From a checkpoint of a small transformer trained on Wikipedia.
Size: 17 layers, width 192, 6 heads of 32 (1 for keys and values), MLP 512 SwiGLU, vocabulary 954, 6.88M parameters.
MLP neurons of a small language model. Each row is named by its layer, matrix (gate and up: input weights) and neuron, and shows model dimensions 80-143. Each number is 128 + 32 x the weight over its row's rms, rounded and kept within 0 to 255. A neuron's up and down rows have the sign that makes its largest values positive.
Before each neuron's rows, "fires in" lists the words (lower case) most often at its 100 highest values on Wikipedia text that the model never trained on.

fires in: "including", "included", "include", "president", "even", "includes"
L5.gate201 [132 154  77 162 151 150  93 218 141 130 101 142  91 101 144 145 135 131 114 135 158 135 122  74 123  70 127 190 113 124 158 154 175 100 164 150 176 113 124 164  99 181 143 179  94 159  91 179 106 115 122 157 107 163 138 114  73 117 154 101 136 119 158  81]
L5.up201 [130 135 153 194 156 130  85 115  64 139 122 147  76 129  87 110 135 130 120 151  74 185 110 178 169 108 120 187 126 190 116 174 133 107  63 132 104 171 101 105 160  59 126 116 104 155 153 127  94 115 140 137  69 180  89 132 176 133 161  92 152 147 136 173]

fires in: "are", "were", "area", "areas"
L2.gate460 [159 147  95 101 114 124 107 101  92 133 126 139 109 122  35 113 132  95 136 148  98 145 179 128 163  72 110 158 165 132 132  71  92 165 171 117 166 121 185  79  53 143 115 147 107  81 160 191 108 144  81 126 128 126 104 110 162 151 123  64  66 152 128 168]
L2.up460 [ 97 182 110 136  88 137  91 163 123 104 123 187 180  82 156 130 145  99 141 141 109 176  79 181 112 127 121 133 238 180 116 138 113 144 163 110 105 102 152  82 155 121  64 146 154 109 147 131 137 201 113 126  96 102 169 126  93 130 115 108 121  73  90  98]

fires in: "to", "with", "following"
L8.gate261 [160 159  68 111 103  84  87 141 114 118 118 106 128 171 120 128  96 103 135 183  67 167 155  97  97 101  95  88 123 125  87 157 117 140 100 103 105 112 133 100 135 162  77 142  88 114 109 111 172 100 165 153 113 147  99 105  99  85 142 132  78 151 156 164]
L8.up261 [140 121 150  71  91 108 152  73 152 119 123 112 124 154 155 147  81 103 166  39 142  75 144 101 164 126 141 186 104 127  87 162  99 142 132 134 110 100  81 123 180 151 112 111 121 143  74  81 112  91  92 184 155 209 125 138 123 141 124 100 147 103 128 162]

fires in: "between", "at", "uttarakhand", "due"
L8.gate331 [167  87 161 117 158 172 168 163 143 148 143 140 128 163  63 142 114 138 150 142 152 156 152 136 184  82 148  83 163  47 119 159 104 134 180 110 191 121 107 186 175 140 122 160 182 129 138 155 131 140 141 165  95 112 128 147  89  86 117 167 149 122 217 157]
L8.up331 [139 143 148 131 129 120 128 175 147  88 114 101  89 144 138 138 153  87 115 105 131  98 133  97 113 103 204 132  97 156 117 165 124 109 157 121 168 148 147 139 159 102 104 141  54 150 143 133  98 161 125 118  42 212 166 107 171 143 110 148 171 103 117 106]

fires in: "was", "is", "patrick"
L12.gate32 [153 130 157 107 122 136 165 151 140 111 149 184 160 136  19 160 152 126  90 110 128 152 123 182 109  80 184 126 137 147 152  99  97  94 103 156 111 114  99 103  95  91 117 130 159  69 123 146 118 157 116 164 152 151  60 111 116 135 137 133 102 171 113 145]
L12.up32 [101 120 106 159 170 145 170  97 153  81  87 135  96  94 129  93 195 168 114  37  97 124 142 126 104 148 168  77 194 180 144 131 172 138 138 152 150 112 164  81 188  63 168 166 119 135  78  99 166 123  98 136  96  53 181 106 118  98 132 118 103 188  96 126]

fires in: "he", "november", "until", "september"
L8.gate142 [122 164 124 140 129 197  92 151 171 113  80  95 154  91  71 159 119 143 102  97 119 120 147  65 175 143 154  70 151 143  95 104 144 116 112 108 127 183 116  81 115 143 121 160  99 144  50 118 137 177 148 140 165 164 153  91 116 152  65 132 136  91  77 182]
L8.up142 [123 137  93 160 141 141 109 128 108 142 187 107 115 119 147 149 175 101 130 131 166  90 160 136  99 110 173 151 111 126 101 151 109 117 145 108 102 167 103 204 130 166  97 202  92  57 152  58 162  79 134 151 124 146  70 173 160 146 102 118 135 100 129 169]

fires in: "united", "university", "until", "executive", "union", "kreskin"
L9.gate56 [213 155 109 175 116 100  98 137 142 111 174 107 150 109 133 139 164 170 106 152 156 101  92 113 144 137 107 118 169 139  81 147 110  93 143  89 179 153 146 108 102 139 164 168 151 172 138 162 167 140  87  88 103  95 203  94  94 143  97 163 146  73 132 143]
L9.up56 [157 151  62 125 117 107 167 157 178 143 105 133 153 116 150 146 137 138 127 190 107  64 117 140 136 148 150  73 185 118 129 143 134 132 147 128  57 139 115 147 144 133 171 138 139 124 119 145 167 160 146 151 155 131 167 142 121 129 113 104 167  89 129  92]

fires in: "who", "next", "which", "while", "https", "of"
L4.gate85 [128  78 161 102 106  98 131 114  97 128  90 109 108  88 166 170 127 134 104 173  92  53 100  70 127 120 119 130 152 129  63 148 133 127  90  64 164 142 119  38 124 108 107  87 185 186  83 101 137 128 142  77 117 139 143 154 164 100 207 123  92 166 103 110]
L4.up85 [141 135 184 124 133 151 174 122 123  92 119 105 106  96 120 143 110 157 144 146 144 129 156 136 117 111 140 114 114 110 147 115 139  84  76 105  83 137  86  73 132  86 133 133 125 135 110 149 161 161 123 157 159 154 120 120 154  81 187 156 163 107 130 135]

fires in: "two", "the", "thug"
L2.gate5 [197 117 125 154 149 105 152 109 155 118 143 171 116 169 100 144 107 124  83 129 115 169  97 112 144 144 174  74  93  99 142 125  60 130 149 154 131 119 148 142 144 171 170  86 125 126 150  94 120 162 177 136 122 123 138 129 129 117  39 114 178 125 147 129]
L2.up5 [148 135 115 112 162 129 108 127 161 125 135 155 117 109  80  98 103 121  95 180 100 173  80 100 118 138 116 175  92 171  93 155 168  83 104 199 143 159 192 143 124 106 164 136 136 108 146 129  46 129 140 167 119 136 111  84  96  75 142 121  94 186 195 115]

fires in: "two", "more", "male"
L5.gate333 [146 158 188  80 129  79 153 133 128 175  85 142 138 121  56 126  85 211 110 114  83 125 118 139 147 153 159 153 145  89  83 190  97  77 122 170  96  59 134 125 196  97 124 129 148 155 151 118  96  91 150 116 133 112 139  94 160  88 170 128 101 157 148 126]
L5.up333 [128 160 127 160  96 120 179 137  98 171 149  88 117 163 126  97  96 130 152 145  95 153 175 134 128 161 149 135 159 109 157 122 163  93 172 152 108 174 101 154 159 117  96 100 104 135 128  75 135 155 145  97 113  67 109 105 111 150 127 136 190  75 144 106]

fires in: "university", "however", "the", "incumbent"
L7.gate156 [ 52 147  93 136  71  81 176 115 165 140 164  88 132  74 146 105 143 127 128 143 124 137  71 124 156 141 111 137 157 185 199 131  93 156 128 128 196 146 101 134  96 105 169  33 102 125 142 116 111 155 145 156 122 116 144 137 115 135  88 137 124 101 133  98]
L7.up156 [ 75 105 109 139 155  67 138  91 156  78 120 132 129 104 188 129 124 145 142 121  63 156 162 115 150 186 168 103 134 112 140  75 144 122  92  87 187 112 156 135 116  93  85 153 127 103 110 141 121 156 123  96 106 100 145 144 104 142  97 151  99 170 111 123]

fires in: "american", "april", "america", "africa", "african", "n"
L9.gate220 [152  89 155 156  72  82 105 216 181 100 144 171 119 155 138 146 180 101  85 101 158 148 121 115 171 208 114 106 121 144 156  98  72  81 132 133 164 115 138 148 168 148 109  98 121 175  92 167  97  49 100 166 115 152 151  81  98  99 137 106 140 164 225 122]
L9.up220 [129 152 168  94 142  79 112 134  91  80 129 187 172 112 119 140 114 153  73 106 135 148 164 130 130 187 182 129 144 151 101 188 110 168 105  86 129 121 138 124  93 131 179 126 145 113 108 122  95 142 176 152 129 174 147 100 138 166 152 121 126 149 138 179]

fires in: "by", "with", "from", "to"
L10.gate360 [103 143 173 116 111 121 116 109 114  93 150 160 148 106  73 111 184 146 142  93 175  71  81 172 119 122  78  58 125 102 112  99 174 117  57  82  84 134  98 181 150 122  78 134 122  73 189 141 108 177 151 148  89 139  96  93 180 101 180 181 162 140 151 164]
L10.up360 [168 131  70 109 178 167 147  96 152 108 177 125  94 157 114 167 137 109 148 128 118  83  83 160  82 122 115 146  67 116 124 197  85 129 162 137  91 122  90 175 101 108  74 117 110 120  92 122 129  60 115 137 165 125  79 140 122 131 167 158  59  71 148 135]

fires in: "two", "women", "various"
L2.gate1 [191 115 142  62 103 111  76 141 118 136 104 110 156 106 104  78 129  70 174 176 159 126 125 109 145 111 166 155 130 153 130 152  98  84 109 185 121 110  99 100 136  82 103  84 105 128  90 143  92  78 126 173 145 173  87  96 136 100 142 107 119 175 106 111]
L2.up1 [163  98 130 114 109 125 123 138 145 118 145 131 150 117 141  37 105 130 154 126 157 135 154 126  98 116 160 116 155 146 144 171 113  57 151 130 131 133 124 135 119  54 154  91 126 192 115 148  80 113 123 128 176 101 132 151 156 128  88 136 142 161  78  73]

fires in: "with", "within", "nebraska"
L5.gate357 [124  82 158  85 131 128 133 135  99 103 145 135 148 112 102 177 153 128 159 135 140 143 168 186  86 108 156  68 122 129 125 136 110 123 168 136 119 197 109 117 126 143 161 116  59 106 131 162 187 136 111 152 119  66 159 100 105 101 187 120 110 128 132 136]
L5.up357 [202 136  86 155 131  73 155 130 125  93  77 136 152 175 154 176 111 142 159 181 124 120 159 172 142 196 129 183 108  98 128 130 109 124 180 124  86 146 144 158 105 138  48 136 125  83 128 122  92 119 120 136 180 104 168 118  74 163  72  82  77  89  97 153]

fires in: "for", "called", "among"
L14.gate507 [132 147 142 106 167 139  92 129 124 128 173 137  96 183 123 196 102  78 149 115 137 117 141 174 112 111  74 134 138 160 156 135 157 114  91 134 124 179  93 199 158  94  89 185 126 105  87 133 208 159  92 156 123  67 108 134 152  57 157 125 146 143  85  97]
L14.up507 [126 113 136 105 149 142 105 103  70 138 118 148 110 163 109 120 198 148 147 151 151 193 138 156 143 143 133 142 177 131 182 168 117 114 127 102  45 157 145 110 106 129 166 165 163 139 145 134 119  66 147 153  63 174 107 119  81 147  86 158  58 117 127 173]

fires in: "august", "october", "july", "september"
L5.gate425 [135 129 164 155 111 106 150 158  98 135 159 130 103 112 114 126 107  79 151  95 133 168  96 109 115  99  41 165 174 129 161 123 201 103 127 116 135 114 131 203 153 162  84 153  79 148 130 117  79 148 146 135  82 182 160 185 164  88 100 146 124  86 186 150]
L5.up425 [108 145 152 119 141 106 201 125 159 124 142  88 136  98  71 120 164  95  87  98 118 102  84 122 123 117  71 136 150 165 134 181 206  85 108 130 165 148 115 124 147  78 140 151  88 102 134 136  56 166 109 153  70 157 153 130  97 114 122 153 115 117 122 120]

fires in: "a", "after", "as", "at", "according"
L7.gate58 [ 81 127 104 168 124 115  83 121 138  97 124  81 103 182 103 122 141  92 114 122 166 120 117 160 145 206 125  79 133  83 153  85 120 147 147 179 154 134  84 155 126 148  55 131 162 142 123 122  95  78 107  41 157 118 126 124 158 165 133 151 128 110 142  70]
L7.up58 [ 91 113 141 149 112 165  86 133 143  57  61  61 123 110 100  80  90 150  32 119 144 120  91 163 124 163  66 135 127 106 119  99 179 171 197 136  88 105 133 142 133 158  86 171 122  92 151 144  70 110  91  89 212 135 129  95 164 127 129 181 142 129 113 114]

fires in: "two", "western", "keyboard", "census", "either", "title"
L2.gate473 [154 107 152 178 151 154 132 109 147 154 119 150 136 133 122 115 119 151  90 199 143 138 141 128 162 137 116 128  57 134 138 126  89  98 131 107  87 156 128 142 171 197 165 105 142 133 147 117  90 147 115 173 140 108 109 133 198 143 104 159  80 108 102 145]
L2.up473 [106 134 117 115 147 120 145  97  75 173 123 157 117 132 109 130 119 154 142 113 105  52 106 134 104 140  90 167  99 164 115 141  99  65 102 171 129  52  82 106 116 108 105 175 144 202 102  93 112 127 130 180 124 143 159 152 137  51 100 122 107 120 168  68]

fires in: "is", "was", "area", "are"
L12.gate258 [118 186 132 111 127 130 158 124 134 115  89 151 125 135 123 182 194 109  82 162  57 174 121 184 139  83 188 129 162 148 167 137  41 145 142 118 178 182 161 167 168 142 110  89 152 135 132 176 142 138 136 134  96 129 130 115 172 150 107 134 106 105 180 161]
L12.up258 [ 95  68 136 134  91  36  80 140 186 131 138 127  99 134 174 141 103  96 138 123  98 141 115 140 157 158 125 118 164 127 129 135 100 107 223 149 172 144 188 126 140 125  99 190 144 149 130  92 112 148 102 135 143 104 125 173 111 115 170  23 137 179  64 108]

fires in: "november", "members", "member", "international", "september", "movement"
L4.gate43 [ 75 217  94 187 146 129  56 137 127 180 139  93 152 128  93  98  97 121 100 145 123 137 109 106 157 143 143 122 187 185 106  89 136 136 102 112 173 123 162  98  84 124 151 166 122  86 102 129 155  61 113 130 112 169 124 169  93 100 130 167  87 121 139 180]
L4.up43 [131 150 159 146 145 154  88 120 132 109 150 107 110  76 124 117 100 118 152 110 140 119 117 128 180 173 135 153  91 120 120 125  87 100  87 184 162 106 150 183 157 142 148 152 119 139 113 123 139 110 137 134 191 213  36 141 105 118 128 179 151 115 121 156]

fires in: "november", "december", "september", "august", "october", "olympic"
L8.gate195 [117 158  93 124 128  71  83 127 157 105 121 112 119 124  70 131 108 120  69 153 132 151 152 102  96 127 112 119 188 171 142 135 158 138 128 106 156 133 112 115 118 148 145 127 136 147  74  87 112 111 132 105 147 206 129 117 186 133 101 117 110  83 149  79]
L8.up195 [134 201 110 118  97  55 104  96 101 148 151 135 126 155  65 125 108 121  95 128 144  92  82 119 165 168 166 136 118 120 139 130 134 147  67  72 117 195 100 134  78 166 149 174 138 112  79  58 111  99 127  97 172 179 123 167 107 180 117 139 154 124 164  97]

fires in: "united", "due", "units", "long"
L3.gate202 [153 183 123  71 103 173 104 116 143 142 106 117 124  96 116  95 170 108 123 148 176 113  69 122 108 108 135 156 186 136 117 155 116 153 146 103 135 161 147 106  80 139 101  76 133 152 126 156  95 202 155  53 186 172 106 121 104  58 110 139 120 125 133 114]
L3.up202 [ 97 172 210 131 140  86 115  93 145 145 123  94 159 128 128 152 148 120 144 111 163  74 160 124  73 105 130  82 140 124 145  91 167 127 134 171 152 110 149 140  96 151 129 133 108 144 157 138 186 123 104  49 157 150 116 105 143 174 144 116  52 115 150 153]

fires in: "including", "included", "include", "study"
L14.gate470 [156 114  92 135 151 158 134 152  85 168 151 153 103 136 154  94  84 158  84 108 125 123 114 176 157 124 102 117 119 108  96 150 186 154 146 156  73  33 127 165  71 164 121 160 116 146 108 131 109 129 132 168 133 144 127  76 175 121 105 173 157  94 113 137]
L14.up470 [114 109 100 149 145 137 152  99 100 133  50 175  79 106  73 140 130 126 107 104 145  88  96  88 118 158  87 160  74  96 153 159 152 161 106  57 169 155 166 176 121 108 101 195  92 107 148 125  41  92  67 110 120  73 182 103 163 118 142 121 162 123 145 144]

fires in: "are", "area", "areas"
L4.gate185 [112 154 110 149 138  77 168 122 136 124 134 136  74 168 107 122 111  83  88  99  97 127 110 119 152 153 131  94 126 143 135 152 124 146 173 124 148 167 166 115 123  95 122 115  88 107 129 126  64  80 111 137 109 144 108 146 110 152 107 141 106 112 128 189]
L4.up185 [153 106 137 170 108  90 116 188 132  91  78  98 124 133 128 117 128  93 145 138 132 174 117  87 105  78 125 121 125 137 172 144 155 118 129  83  48 104 104 107 199 131  72 152 113 104 148 118 102  87 106  64 148 120 144 104  93 197 162 125  95 115 131 122]

fires in: "at", "attended"
L10.gate48 [160  62 123 146 126 120 182  69 117 117 146  82  88 140  94 100 119 150 113  86 132  86 126 210  74 124 206 137 122 100  66 166 172 114 179 150 196 134 136 178 192 111 138  88 115 131 127 100 123 137 101 158 118 140 139 171  98 107 104 143 126 167 113 133]
L10.up48 [ 86 127 212 112 111 158 166 164 185 102 112 163 119  90 135 143 193 182 178 106 143 153 115 148  64 109 138 117 162 164 126 118 163 113 136 104 136 165 128 172 104 148  93  98 189 143 104 139 174 122 138  88  52 169 131 129  83 175 157 135 131  95 112 105]

fires in: "the", "called", "jody", "language", "cape"
L5.gate263 [136 159 128 145 193  82 144 106 128 179 177 102 107 112  45 133  94 169 103 173 170 162 146 135 142 119 144 103 113  99 118  95 165  92  68 198 114 113 121 152 108 124 163 117  89  98 155  95 162 116  94 164  68  71 138 112 156 128 134 131 165 113 116  77]
L5.up263 [110  54  82  73 132 113 105 139 130 103 148 116 113  85  88 123 130 124 124 117  44 173 126 113 100 112 135  62 142 120 117 178 148 157 163 151  72 111 152 118  78 130 142 176 110 112 115 122  80 118 173 109 117 223 102 138 141 117 125 148 131 177 122  57]

fires in: "it", "its", "were"
L12.gate366 [130 156 116 147  94 130 137  83  89  95 162  48  72  86 113  39  77  83  96 128  98  94  70  92  83 131 120 105 127 100 147 154 177 115  92 144 100 158 134 162 119 170 111 144 122 158 157 113 154  85  83 104  96 186 127 194 153 162  93 113  92 139 133 156]
L12.up366 [120 129  61 147 209 130 167  70 102  86  91 130 153 100 189 140  91 120  98 166 114 178 106 123 113 107  66 129 131 108 148 163 119 132 147 100  88 113 102 145 158 108 111 150  87 143 156 126 154 121  80 173 117 128 156 151 125 183 137 108  94 167 122 148]

fires in: "with", "for", "within", "make"
L10.gate246 [150 121 138 119 131  97 133 116 110 110 177 169  23 125 183  89 166 133 220 141 117 139 160 120 152 163 205  83 153 125 154 139 193 115 123 110 159 171 143  89 134 168 116 144 153 134 124 139 120 150 151  82 122  79 195  97 148 120  57 147 112 143 172 131]
L10.up246 [164 108 150 126  87 134 144 139 109 162  73 141 221 163 116 149 164 146 140 116 154  91 149 159 126 127 140 123  94 131  78 123 132 113 149 148  80  91 161  94 124 138  49 161  83 188  99 162 125  82 118 218 124 116 123 133 142 138  60  69 127 166 137 149]

fires in: "also", "member", "second"
L5.gate147 [191 134 175  73 116  98 133 134 153  91 130  77 162 163 186  58 155 129 128 133 121 119 112 116 138 207 113 152 136  89 100 151 119 140 159  44 118  67 124  88  83 114  97 125  83 113 107 146  69 101 138 139 127 110  83 139  85 116 197 112 155 143  90  65]
L5.up147 [101 132 167  53 120 142 134  98 134 114 179  91 102 176  99 176 179 155 183  87 157 118 117 132 134 215 124  99 109 137 106 131 113 141  75 142  79 112 119 147 130 136 135 157 155 105 144 106 143 146 111 126 129  94  85  96 113 108 176 100  90 180 142 125]

fires in: "united", "university", "union"
L4.gate318 [196 129  59 127 110 143 123 130 141 102 152 140 164  70 180 129 169 106 103 151 146 102 100 110 149 151 117  70 168 166 187  97 119 106 118 141 152 106 170 129 115 104 146 125 135 132 140 119 111 111 163 109 119  81 102 102 113 125 129 106 124  61 151  89]
L4.up318 [170 113 105 123 121  65 187 120 134 110 155  96 171  81 209 134 170  74 129 126 137 101 107 134 161 138  97 101 168 184 166 120 132  80 125 177 117 161 135 171 113 125  97 119 140 147 119 148 124 153 154 101  89  97 146 128 143 196 112 113  96 103 185 159]

fires in: "they", "who", "t", "which"
L5.gate36 [ 65 156  93 138 124 139 136 138  80 138  81 136 205  86 177  99 164 142 166 170  86 107  98 179 130 133 173  98  90 128 125 155 148  87  68 126 130 112 115 107  82  57 140 125 188 148 103 128 142 120 181 115  56 119 147 163 153 172 118  85 123  82 141 148]
L5.up36 [123  89 134 138 156 130 146  71 143  74 111 151 122 133 120 101 134 138 212 133 137 183 146 137 140 106 148 148  81 117 107 165 187 141 148 131  99 127 120 150 178 134  35  95  90 162  85 174 129 113 158 123 195 106 110  89 157 123 152 168 170 119 129 148]

fires in: "under", "than", "about", "towards", "using"
L5.gate330 [139 141 117 128 155 146  91 131 115 116 145 142 124 150 100 142 178  66 127  86 180 110 161  99 115 102  99 174 114 100 140 168  86 112 101 102  73 115 151 137 164 144 103 150 115 118 155 174  62 119 154 162 145 144  75 161 116 117 156 139 168  76 163 116]
L5.up330 [ 92  84 155  71 151 125 134 132 152 147 149 118  82 199 143 147 143 110 155  67 134  65 137 147 149  71  75 138 114 160  83 173 224  99 162 183 116  81  94 177 145 113 150 138 101 167 145 153  96 119 165 165 110  94 135 174 152 144 194 107 154 146 172 149]

fires in: "october", "first", "later", "september", "competition"
L4.gate362 [ 96 141 114 167 121 152 124  77  73 128 133  74  71 107 131 109 154  82 165  99 115 160 125  64  97  81 175 143 128 118 102 136 155 130 102 124 143  98 131 144 145 155  94 202 157 147 135 112 121 148 133  89 209 150  94 154 176 116 168 148 114  97 214 146]
L4.up362 [ 90 200 157 120 124 129  94 188 135  70 126  84 117  60 111 184 124 123  99 149 123 129 126  98 130 161 122 136 131 178  95 117 137 119 167 183 160 144 126 143 125 137  78  65 108 100 172 146 140 111 141  58  90 131 145 153 150 167 117 129 123 161 170 111]

fires in: "it", "he", "and", "that", "its"
L14.gate411 [141 181 133 161  73 109 125  89 136 114 129 164 105 130 189 141 136 119 140 199  82  82 135  77 103 135 122 155 148 159 129 115 132  73 155 124 106 148 143 124 136 151  57 155  86 200 163 126 101 174 112 138 120 128 138 151 104 136 158  84 141 128 144 179]
L14.up411 [ 87 129 100 131 140 129  95 106 167 116  96  96 137  84 138  84 112 156 117  98  96 163 162 134 146 157 133 158 188 112 152 181  86 117 119  85  87 121  67 150 103 133 135 124 113 133 123 124 195  90 165  88 135  89  93 160 119 153  87 154 108 145  89 137]

fires in: "to", "of", "between", "under", "with", "by"
L10.gate408 [ 71 112 107  80 151 110 140 131 160 175 150  97 213 137 122 184 102 133 116 135 120  96 164 144 118 162  84  90 145  74 133 177 110 109 159  87 116  72  84 172 148 126 120  87 124  92 164  97 194 104 115 212  97 161 127 145 123 111 131 194 136 163 147 172]
L10.up408 [120 128  98  90 133 114  85 151 114 167 124 132 147 155 157 149 148 101 177  60 131 155 144 163 105  95 115 195 108 121  91 110 193 128 129 151 144 105 107 147 255 131  96 136  96 126  73 105 126 146 166 217 119 145 136 110 123 122 107  87 132 158 152 123]

fires in: "city", "national", "university", "union", "station", "married"
L3.gate247 [102 178 116 148 169 114 106 171 131 140 125  96 186 115 168 137 140 139  90 153 124 124 144 132 107 116 126 116 157 147 156 125 159 156 159 172  73 101 172 167 107 109 132 103 175 239 177  75 113 135 171 167  98 141  90 168 147 139 153 137 150 121 155 149]
L3.up247 [142 105 116 164 172 129 163 160 144 126  98 154  47 127 113 166 124 145 158 129  50 126 140 107 142 183 108  83 156  69 123 179 169 146 129 126  83 165 131 122 170 139 108 161  48 171 138 103 142  89 109  86  97 136 148 119  74 129 132 122  95  97  88 129]

fires in: "second", "water", "became", "two", "eight"
L3.gate249 [146  88 132 136 142 129 141  83  60 136  90 178  67 128 118 142  89 161 117 149 188 148 100 103 108  76  72 102 127 151 135 119 143 118 124 142  88 104 153 128  86 140  91 110 110 145 167 168 138 101 148 151 121 127 115 110 122 111 142  63 118  87 114 124]
L3.up249 [ 91 158  94 175 123 123 130 179  81 139 151 126 110 117 112 127 115 138 136 190 115 130 122 136 156  90 176 136 170 157 186  96  94 152 103 103 173  60 168 195 160  92 137 103 168  78 181 146 119 113 181 141 128 145  65  63 120 113 137 108 136  43 118  79]

fires in: "of", "by", "brig", "brigade"
L7.gate127 [101  76 103 174 110 128 147  66 125 159 187 131 172 148 123 112 103 151 115 141 144  84 104 111 132 155 154  65  86 133  51 194 141 154  69  69  92  66 130 136  78  92 140  79 140 172 142  96 188 203 149 163  96 141 101  89  95 143  98 173 103 145 108 123]
L7.up127 [ 70 151 176 121 114  95 134 158 133 137 125  79 159 177 102 194 176 132 120 142 161 144 188 158  79 118  76 153  91 182 112 168 169 111 136  97 128 117 148 113 134 111 135 114  87 122 135 116 137 175 167 176 104 175  96  99 165 116 171 122  97 151  84 162]

fires in: "under", "received", "at", "won", "attended"
L10.gate143 [ 58 147 148 144 128 143  73 143 125  62 163 110 123 129  78 129 178 165 135 149 143 145  77 146 109 106 110 126 138 133 100 109 122  70  71 118 139  94 105 159  79 107  87  80 146 141 146 135 164 143 128 187 171 140 214 130 119 136 152  99 188 130 106 120]
L10.up143 [ 79 136  91 154 138 165 140 197 167 148 158  85 136 168 110 145  85  67 135 122 177 144 130 167  77 108 152 187  72 127  44 128 151 110 147 118 137 118 135 147 107 190 173 111 127 134  85 172  81 180 122 136  87 133 155 140 120 145 191 135 149 135 192 127]

fires in: "under", "at", "without", "using"
L7.gate179 [118 143 121 108 111 182 165 146 182 145 103 179  87 193 103 171 151  99 124 136 186  81 146 118 136 104  68  79 129 138 119 173  71 135 115 104 171 124  96 200  78 130 106  77 142 122 116 126  97 111 126 157  88 116 115 122  84  89 130 160 145 184 110 115]
L7.up179 [190  77 131 142 106 176 144 141 171 131 144  95 113 175  86 150 157  95 148  83 102 115 157 157 136  96 162 131 110 153 141 184 160 133 113 118 111  48  89 149  83 171 142  86  95 174 154 122 164 153 161 183 109 126 136 134 165  96 164 183 165 125 135 101]

fires in: "a", "after", "as", "at", "according"
L4.gate118 [105 110 120 193 155 109 170 135 146  93 123 129 103 123 111 147 117 179 112 137 154 178 149 107 141 131 132 128 120 141 111 137 136 159 163  95 121 120 129  86 148 126 114  89 119 166 110 148 139  81  93 102 134 148 135  90  86  54 115 148 109 106 163 112]
L4.up118 [120 115 187 161 163  95  80 109 146 141 115  84 126 114 104 138 126 182  92 115 108 180 139 130 174 139  96 110 125 112 106 159 124 133 155 157 122 156 150 160 110 197  97  86 144 130 135 135 142 148 122 104 123 125 129  88  80 129  80 174 164  76 164  89]

fires in: "december", "november", "members", "member"
L2.gate215 [126 110  96 138  81 102 137 143 165  61 111 135 169 115 121 128 177  98 131 142 106 171 128  74 118 157  87 153 102 112 143  83 118 112  98 120 127 164 114  61  92 108 153 162 111  93 104  86 106  65 138 179 162  74 105  98  91 148 171 115 122  84 123 138]
L2.up215 [ 85 152 146 114 154  96 110 145 123 129 140 129 143 148 164 175 225  91 140 121 105 172 144  78  92 160 155 163 147 123 126 106 147  79  56  75 151 122 135 100 129  73 163 187  63 120 133  97 160 137 120 140 131  93 116 167  94 178 172 195 153 184  99 134]

fires in: "have", "when", "office", "official"
L4.gate429 [160  99 117 146 158 137  89 171 128 149  91 183 126  98 123 124 139  96 146 192 108 120 148  43 109  95 180 114 127 123 103 128 157  82 127 134  99 159 123 176 196 173 102 144 168 158 115 169 127 150 119  97 156  94 160 134 162 191 152 165 142  97 166 138]
L4.up429 [133 141 132 134  91 158 128 112 149 119 179 188  73 142 156 135 120 103 127 143 130 117 160 160 149 133 117 148 115 150 135 106 117  95 179  88 127 145 133 131 124 132 112 195 164 215 180  89 100  72  53 110 113 190 104 108 140 126 146 118 154 133 138 122]

fires in: "district", "stadium", "2", "state", "regions", "districts"
L3.gate31 [170 116 123 149 143  94 191 124 117 165 146 113 117 140 126 136 147 119 127 114 132 105 158 122 138 157 108 124  87 163 176 210 131 118 177 182 121  84 151 122 117 165  71 115  74  85 109 139 139  61 155 114 109 186 105 132 123 177 115 144 187 161 100 144]
L3.up31 [167 150 143 121 151 152 163 143 128  98 138 124  88 169  93  60 135  88 156 101 157 133 189  76 123 134  73 151  88 117 174 146 143 160 171 185 139  97  98  95 103 107 103 119 133 116 102 116 128 135 117 130 111 115 135 139 161 145  72 143 129 139  85 121]